Weights of a small GPT-style language model, trained from scratch on English Wikipedia: 17.5M parameters.
MLP neurons of a small language model. Each row is named by its layer, matrix (gate and up: input weights) and neuron, and shows model dimensions 0-191. Each number is 500 + 25 x the weight over its row's rms, rounded and kept within 0 to 999. Numbers have three digits each. A neuron's up and down rows have the sign that makes its largest values positive.
Before each neuron's rows, "fires in" lists the words (lower case) most often at its 100 highest values on Wikipedia text that the model never trained on; "fires after" lists the tokens most often just before its 100 highest values on Wikipedia text that the model never trained on.

fires in: "states", "able", "world"
fires after: " United", " ", "-", " con", " un"
L3.gate262:494512508496527473502512490502505485495502505440497475500528525433528459554563485507507511504503488489493487515500543507506521491505473485459517503535513455511506537515492454499470552502520506499505556502493548466493520505491499493485546429509520507522482459540532478495446468500495489512477513492496501508477546505511500508511533563476481464477484494524465526523459516521459488506473525481538471477506524467498528484510473513515477507497474526491528502487474491475450506480481443488447528467488498516481457503544507531500519525511496532530500504524480525488500525484505480501
L3.up262:447528495455529453504475468509505556514489516541499501532535516489506487544536476474480482482511492532462502566486510516478495489533464450473517495527490469541465485512508476481458531520502485464508500509470499487488527467484482431500496481507505514508493486469501460491506492511547486544473492501545550510484496473491515484502492520503475506500510509521521479538485481481530513532529550496515504501516489497503477480522535530506484506467522487464484460472540459485488488474473432484500484488460531482502479502498508567481489542468509527526525494519501517492465505510509486513

fires in: "in", "as", "of", "to", "since", "by"
fires after: ",", ".", " and", " that", "As", " but"
L12.gate534:497485497500493495506537521487504470495526500474468538538500489500486474477476529496480460485523473495506505505518459442482461490497448473494487579489543535500481458515506481512474494480474509552515496522548518493510515505479516460510536469482508533480501516530521517505501532467522496506457476492491478517550471497509501471494479422468485495533474476538485506495513534496518484512439437516479484481474540449471477474469533498499474481481530499477514481486516487506447492472507504509506493492486540499523511534507511484516514488502521486499510480509524535504470487429495529497
L12.up534:472478498516508507501545492499529471514496500471475522488485460487465537498501518497512506493460529504515487526528491480481484504491533476514498512487511546500512491483555443527522491493488510516477515507517497485541489479485509554500477512455461498493503462523535486503486490477496508498490514482458475520528473472486448506522485471505513467516483496492537471510521540535503531487499507509543464460529526516496510472461499448482477509520540543509478496525480544509514482464507524535548505484484489537438516505480531460509512574524573541520482479478502497489536513477526539501

fires in: "february", "september", "march", "april", "june"
fires after: " on", "On", " in", " On", " summer", ":"
L16.gate533:473499523499504495483560481463468464521473506542544525523487489482514493513472523526495502511498509534504529469502461496428478493531504495495483481507538470486486550491524507559505470494513511512491474501521503487464479490520523554520501471494527552490525529529521539451520518497506522485483479511408528494523544525507525505525480513536477515522474462486464524524474491530499512497523520512508534553513490505489503523508502525485500513505496492504543503537523523499505460502489504470475511499510506509508497516523481496518539506514474517487506500451482463451482454540522471446
L16.up533:487518526502505510495481499524493515470460536532518471458566505525502539506511521499510528499500472492501496514526500477488469519496523480475497552480506479461487518515506528508542493508443540493459509534502519501495491486502519536497505477489539473520549477524494476455482513511475477470496493488507462511564529524532480544558511527527450507472548480520532509518505476470478517505505490517539478539533464497462495488481491531554504471496491531496509514503485500513535493492474492524534532488502481493482492518493495524487490465516483508528537488485494499500600503501503533449

fires in: "states", "world", "church", "european", "kingdom", "soviet"
fires after: " the", " United", " a", " Catholic"
L3.gate402:497504486478482471489492493508445536478501515529476476470496483511486501510471517548517515504517516473530490473542497484490480488528512521461524531486539537473445518481484469526511524498507500505455520539459433509480475493521491472488480477525493492477509542491493500491509488540504502471543475474525488509497503522494519522502487499509457496495504459493483537501513528507553544526469484487495460541498504521473459592541536516509495462482462513526484514483524488502534517519518560488462498493488501474556514507501528515466495530497490514487465532519490508499493484523553465520
L3.up402:508505492476460440488458471517479511447482515506488526528453462501511510485504487510513476487543514473538498507474408474512511474482509519457490470501543464488485540501498454464474458452497525542458530502483494530511528511513500443484463493512537518524476532515531561546475506540521495525508503482487453536481471502492515506519490502527495499501462485512510512511473488480494516513464494481516485535495470511489491505488483512496478505522498481489441496497474479510518460524473502515466490456484551500495505505523521494490508499540513511481480485539461482526499505465482502497

fires in: "august", "september", "december", "january", "may", "november"
fires after: " on", " On", ":", " (", " |", "On"
L3.gate328:509502488512532517526509498459485502450490474522499465499508519502476507517491546482485458480535511524499513562516517493464508480503518495526525515532509529521490497476540507484471508498548457477496473523504480528489565561491480484484478474519513539513506476462552513496554535494485480499495505502457534522486499500487510522487454511506468518496538452488482507513536498512523520493489518468470474546487500482514518466518537508527512482483507488523503508499530473537548439527498471508498491517465506482468498506542513495506519475455460517480510453462548478502487494499439477504
L3.up328:448494501488537527493465476500469532469535488484521496495508479447524538483461534495525485485522516534495481483481526497475506492494514479510494495501504525497508516464487498528541528522533501502482523505527486547480508520493516464457465517468414537520494528462498511493516512511518506513530517478479527478507470490497551477531519477476501520491523514471511496541499488528499471521486508479502473498469471510525451482489507511561538505514486489514464539520518513546491484486471495490504506484442519504478555490441540514514539490495464484449506471458505472474528534525489507534

fires in: "it", "its"
fires after: ".", "\n", ")."
L2.gate343:557503490483497497493498526492522524452488501470519473470496521552539468460546490515484478467483485501513483457478482494501505495503495532554518545495518563473512490543480565521513537488523508533481485456510475541502495499515485502516491521530514505500496511510475534519514474537475480533549461467499509494484530493538515487472486516528483488478481455476509512523509466469506509505494493533493495501493505481516582492507534496473504461523471485478488508524482505511517487482518507461480497507493512501481519528482527516519477508448540544505457492493544510516488509582508514481
L2.up343:513483450422487527535476505458473500469504520510527470458543547503544501501516519496441507502503468498473518473505503484473525462484518518542475535524532493491539455510510468522479506500455508511549518463512502494496477474485504485520504482542520481499507500463507550573484487489527509502534518514524531527499460541469546477494500528476483484466485525518524482507530504503497482487495526486496482490503506525566521499502512522521467495553522505461522500492535522520513485497524511515482483516471485524525520513482467499499528555464510506504534463520514482523496503487515484483

fires in: "states", "country", "kingdom", "mohan", "nigeria"
fires after: " United", " ", " Mo", "-", " the"
L2.gate28:531497523475475472504479536449525511488498530515478459521489484498454490498495548500506510488525555509527525548488497520550466469473484470490500514555486486513517476472474464532495552523501484448486526469449444478464519509498493489480501492525495481503511458487460466521493460485555464545485507507480481492509502496485505468497497516443503506498478464496470482486522492474504536513488497493496530499530527454495520495511489481509497477536501491501474524550526487526473478499520478470478466494467531483527522513472529490504475474482486534448503484514533522474452522495479472510
L2.up28:483491490482468445497510527475516488465534491528472461521488496490507494506545470520489492542504478517496470508506513526468482544467501499489478464527502439463484522458539495486508524467498462509521571465507472505480480427531489450432498502513504500472504456472505513492495497513490481472477507498489480519479538496491466479468476508478489522520489504512541544497514506502457466519455508474502494504493487500493499518555509492503519480495511499561489508475472495451483492457495490487544528474470501499510508483467489524473492501524495499467467496484510469473554512465491456517

fires in: "to", "of", "in", "by", "ranked"
fires after: " part", " due", " resulted", " characterized", " Rank", " addition"
L7.gate353:495504459503512517494473518452499505509464463493503518493524512505503471512492492467498461500479485499467514520540495522472536498467494491483474531504532511476495532539481514500527572479534527565460503468492501458530500469503482545455490486489492489503472510485503538490513486535515511525481512518511513518508473498477483517475470537479566512493516466519542510473491507485498538483489479484509457513527506538504509540481559482495526484521496480481548488489527466475480520493476548504460526520507497459515451530454544504475535449513514462500483494513478494533546516512485477511
L7.up353:459503500498532488561499488489525481509463490539484515526499517473500500483548502521490507513469518486502458516510520464515484478488481472535530489491494467550502476560497506514513502479455514500472538470512518492506452491474510502478527520494498496490472448518514473495511495566534465549498477521453538467546496446518453481489480475468525478538505469514473485510473508511498503513525489480477487496538519474508536515459514501496494489520462489507541438491510475495428478498526501512512471514558490495494487460483506548486491491501530513488498506502512552481513488483493530492

fires in: "the", "northern", "royal", "original", "southern", "his"
fires after: " in", " the", " from", ",", " of", " to"
L18.gate219:500533499504503504514524486530486481501498528487570481520500508492496506494549475505530464495515494523451500486547514474518503509532487479482487543552517479522480465513499473495471507480498496458490504502504532496544477526494475470490494497503501465532520499479509523481467488492476528495496489481501517504518515482498488529494530497510489472477521463481508500470485502554544493472502497491544509548468513501536509471485547495578471520568526552530462534513534507534464486536509531515494508486459468510575549470514544498491473509510512481494520495525478475497496497481553501500
L18.up219:526527476505505479503526520477467488500493479483497518481497461492527500509540541501570491542460479531525520523476549496482544474507558513521493471537486467493493502508502501514515454501504514505526494531478519533503439516503470522542492529516497503470479479504530459494502482475483528486475490501533503505537522530531479546489488529479502484486468528478479479517490507464483503516464514470477466489506474495538440485482497503486481464522512511546481518496490475483480529497473477549544510502464483449538507509486524517537529476533487513492523432482515503504556517472502505473

fires in: "in", "between", "by", "to"
fires after: ".", "\n", " "
L19.gate545:466500528515475494450533494509459521495479467514508534489513504515480502433526557532476484572494552478503511522503524477463529505512497509496454483480522486493496508513501474494482517430522574530515506506513512502507512509520502503499555496487527509474493490481543529511521498490469468549466440511508479529547530484501485527512480478495506497511473493485518519479536517509489474516474520466501508487490532512518491529501494486546542561470471514514524474510482518531510519509514490445448529518543552506489466508495519492496518512504489490483500473509490517497487496516511531468
L19.up545:492542467521507522502520457491511494535438500476468518473529535493523472494505495497503465523475477473480506488483477504497490495511559501492567530519485506446472482547475521467495502478483515500443478510459511502508448459515490532487487507477491508543479489500511489538546489484495532501508521472492533546475470529493506481492464465471461522469495431494537507497467502479479449505528521482486513551524482504479516462471469513469504513493521517514521484530493473546449498503509531509493529465507472472493527492492490510500527514491473556533507504499524501515464494495513495496

fires in: "april", "september", "february", "november"
fires after: " |", "-", "|", " on", "On", ":"
L3.gate189:492487531543536455473502479541485494474493488453566506476521482472539525522490487510480500488511494491515473513575497523443508433481534459504488498500491510461459517498506536499506452487556454510503492510528536494477549490508476509494475460519486534487493480509508469514502511488435478505473484506447518537520518486475480532511502518550485493481511487464500502474495515513469505442538500492484498522522506472509469478521520494477497510469513524508519473463506529536506501510494472482479512500495502500483520498536486521538533469497509490512514460458511470503510471500491551518
L3.up189:479464492544539510521496472497534471478500503508451543519526503463518489510517534489504492479538511523496517505501465543488507482461521471545474558510523519477498517501492524475532493486497495514495523532501545527487523504507522458506497437484495542513496433484472513538459498460484548465519540535475533476504521523493525515481480505508540473467546491504523530491522503490461471512497493497460523499464517464485484504514493487517510523521510462521524492533520519498496507489459505516497522535480453511511529483487545486502508513534456483486498504447520502430487482519505476477

fires in: "the", "on"
fires after: ".", "\n", " ("
L2.gate8:524510491488483518454542496529506472455481505469502537498516551508495488514504511473484473516496515525484526519519518520490455502529496539564514478510537499486520497503494500491492470495481436548506494536508526525477482493475582470500492526515485511510447498538525450481505492474502505511533505499514491515466499522491505476509499525521505465492497476521535483507531482511512446483509468473505522461440500496504506505454477470492468500524530492502453468486489500472458533481521489502516510473476530487484537470524560502507492500502485555517488543462484516508551461509471480501
L2.up8:536513487515502461498497526507465497474493476493454504508515500515510477512489491547480430501434472496494514471529453496486485516420474469469491532499523548471539492525503518510475472548503522474502508506505452494476500518477517535486474520497487482547501514494464509499524508489498531459487507489504516507497491484519531452502488480467434512464470473522476483508504505529527502458484463507553493509495464502501516516505482491485512483486550519521523458508525481489482507493533479543529541448493519515477506534497526554510483515460490499499474525524475514495460514476478522482

fires in: "march", "february", "january", "october", "18", "june"
fires after: " in", "In", " ", " In"
L12.gate146:499528490493523470472503453469471527502535490461489505512488532467516493483516528493496509471502522507494571514482490469508519520469483492466529467471530492553502477486426503513479491493497515517491491520495477489519517496486511539510464501487473512541474489507477525469503487489489528503524555477466513479516497526493499466489476498502500494481520476473528519475563482495487464490512536491515524567484494479526449469492473487505500463517501465480563516491493509531479499463515489485511491503549499512450508523488428502517531486509494457489503478513519524469567521503536534484
L12.up146:521521523514523516507471543516558535523447499526489432467521492515521502441494505486470507451489520558523491518475489472484474517485580476499538516468547517506512501503499514512484514513489516516480512500502502520528536529493460536494490516443510543467485549488509483500518513496479492497540516477473433537495482492508474528505526533517478487523498492492498529526516490532552510489523491478505491481479479461512471488480460514511529494522475503501508525493536519514501526488461474449521526501465522515579483506524509490506499483528497497508521483479508487497488521484523485492

fires in: "the", "party", "often", "such", "either", "both"
fires after: ",", " under", "|", " at", " by", " to"
L17.gate18:505489535502543500490544493472526480491503527543456475492498514524444495529519498460514462491482500502493492488513517533482529509472539524518499532506472467546500448500520471534501503518549537531546523467476502501487493482511492543459454521509514511480513504492516513533474544527469502465480497489521522476508514535538522529465497494474481493509499502519534530502521553435501530519470495487510497502500516545520485529510500480475495480487498475532479507523534438527503528493474529439531491476522486443495474473477499522503531500514516457486489491513457503488536487488490465481
L17.up18:473489510482485537502505537541551493492423492541496564474517477458505512463511531533512572519480509486499484477487520506498496502475524449505505497494482443510530516475456480479460478479512487465549495483486454514495464473482484494501478518492473479494496510494525453512541489474503458518473538506499512462486516538513505575474517462547519508469521479482509510467462500443529498501474502484486532519483517529502496505474493475510472507501524513476495501480511473538500506498493511510507498485507464489459519535514532466487523525480493517517535495469471489493476487473503483504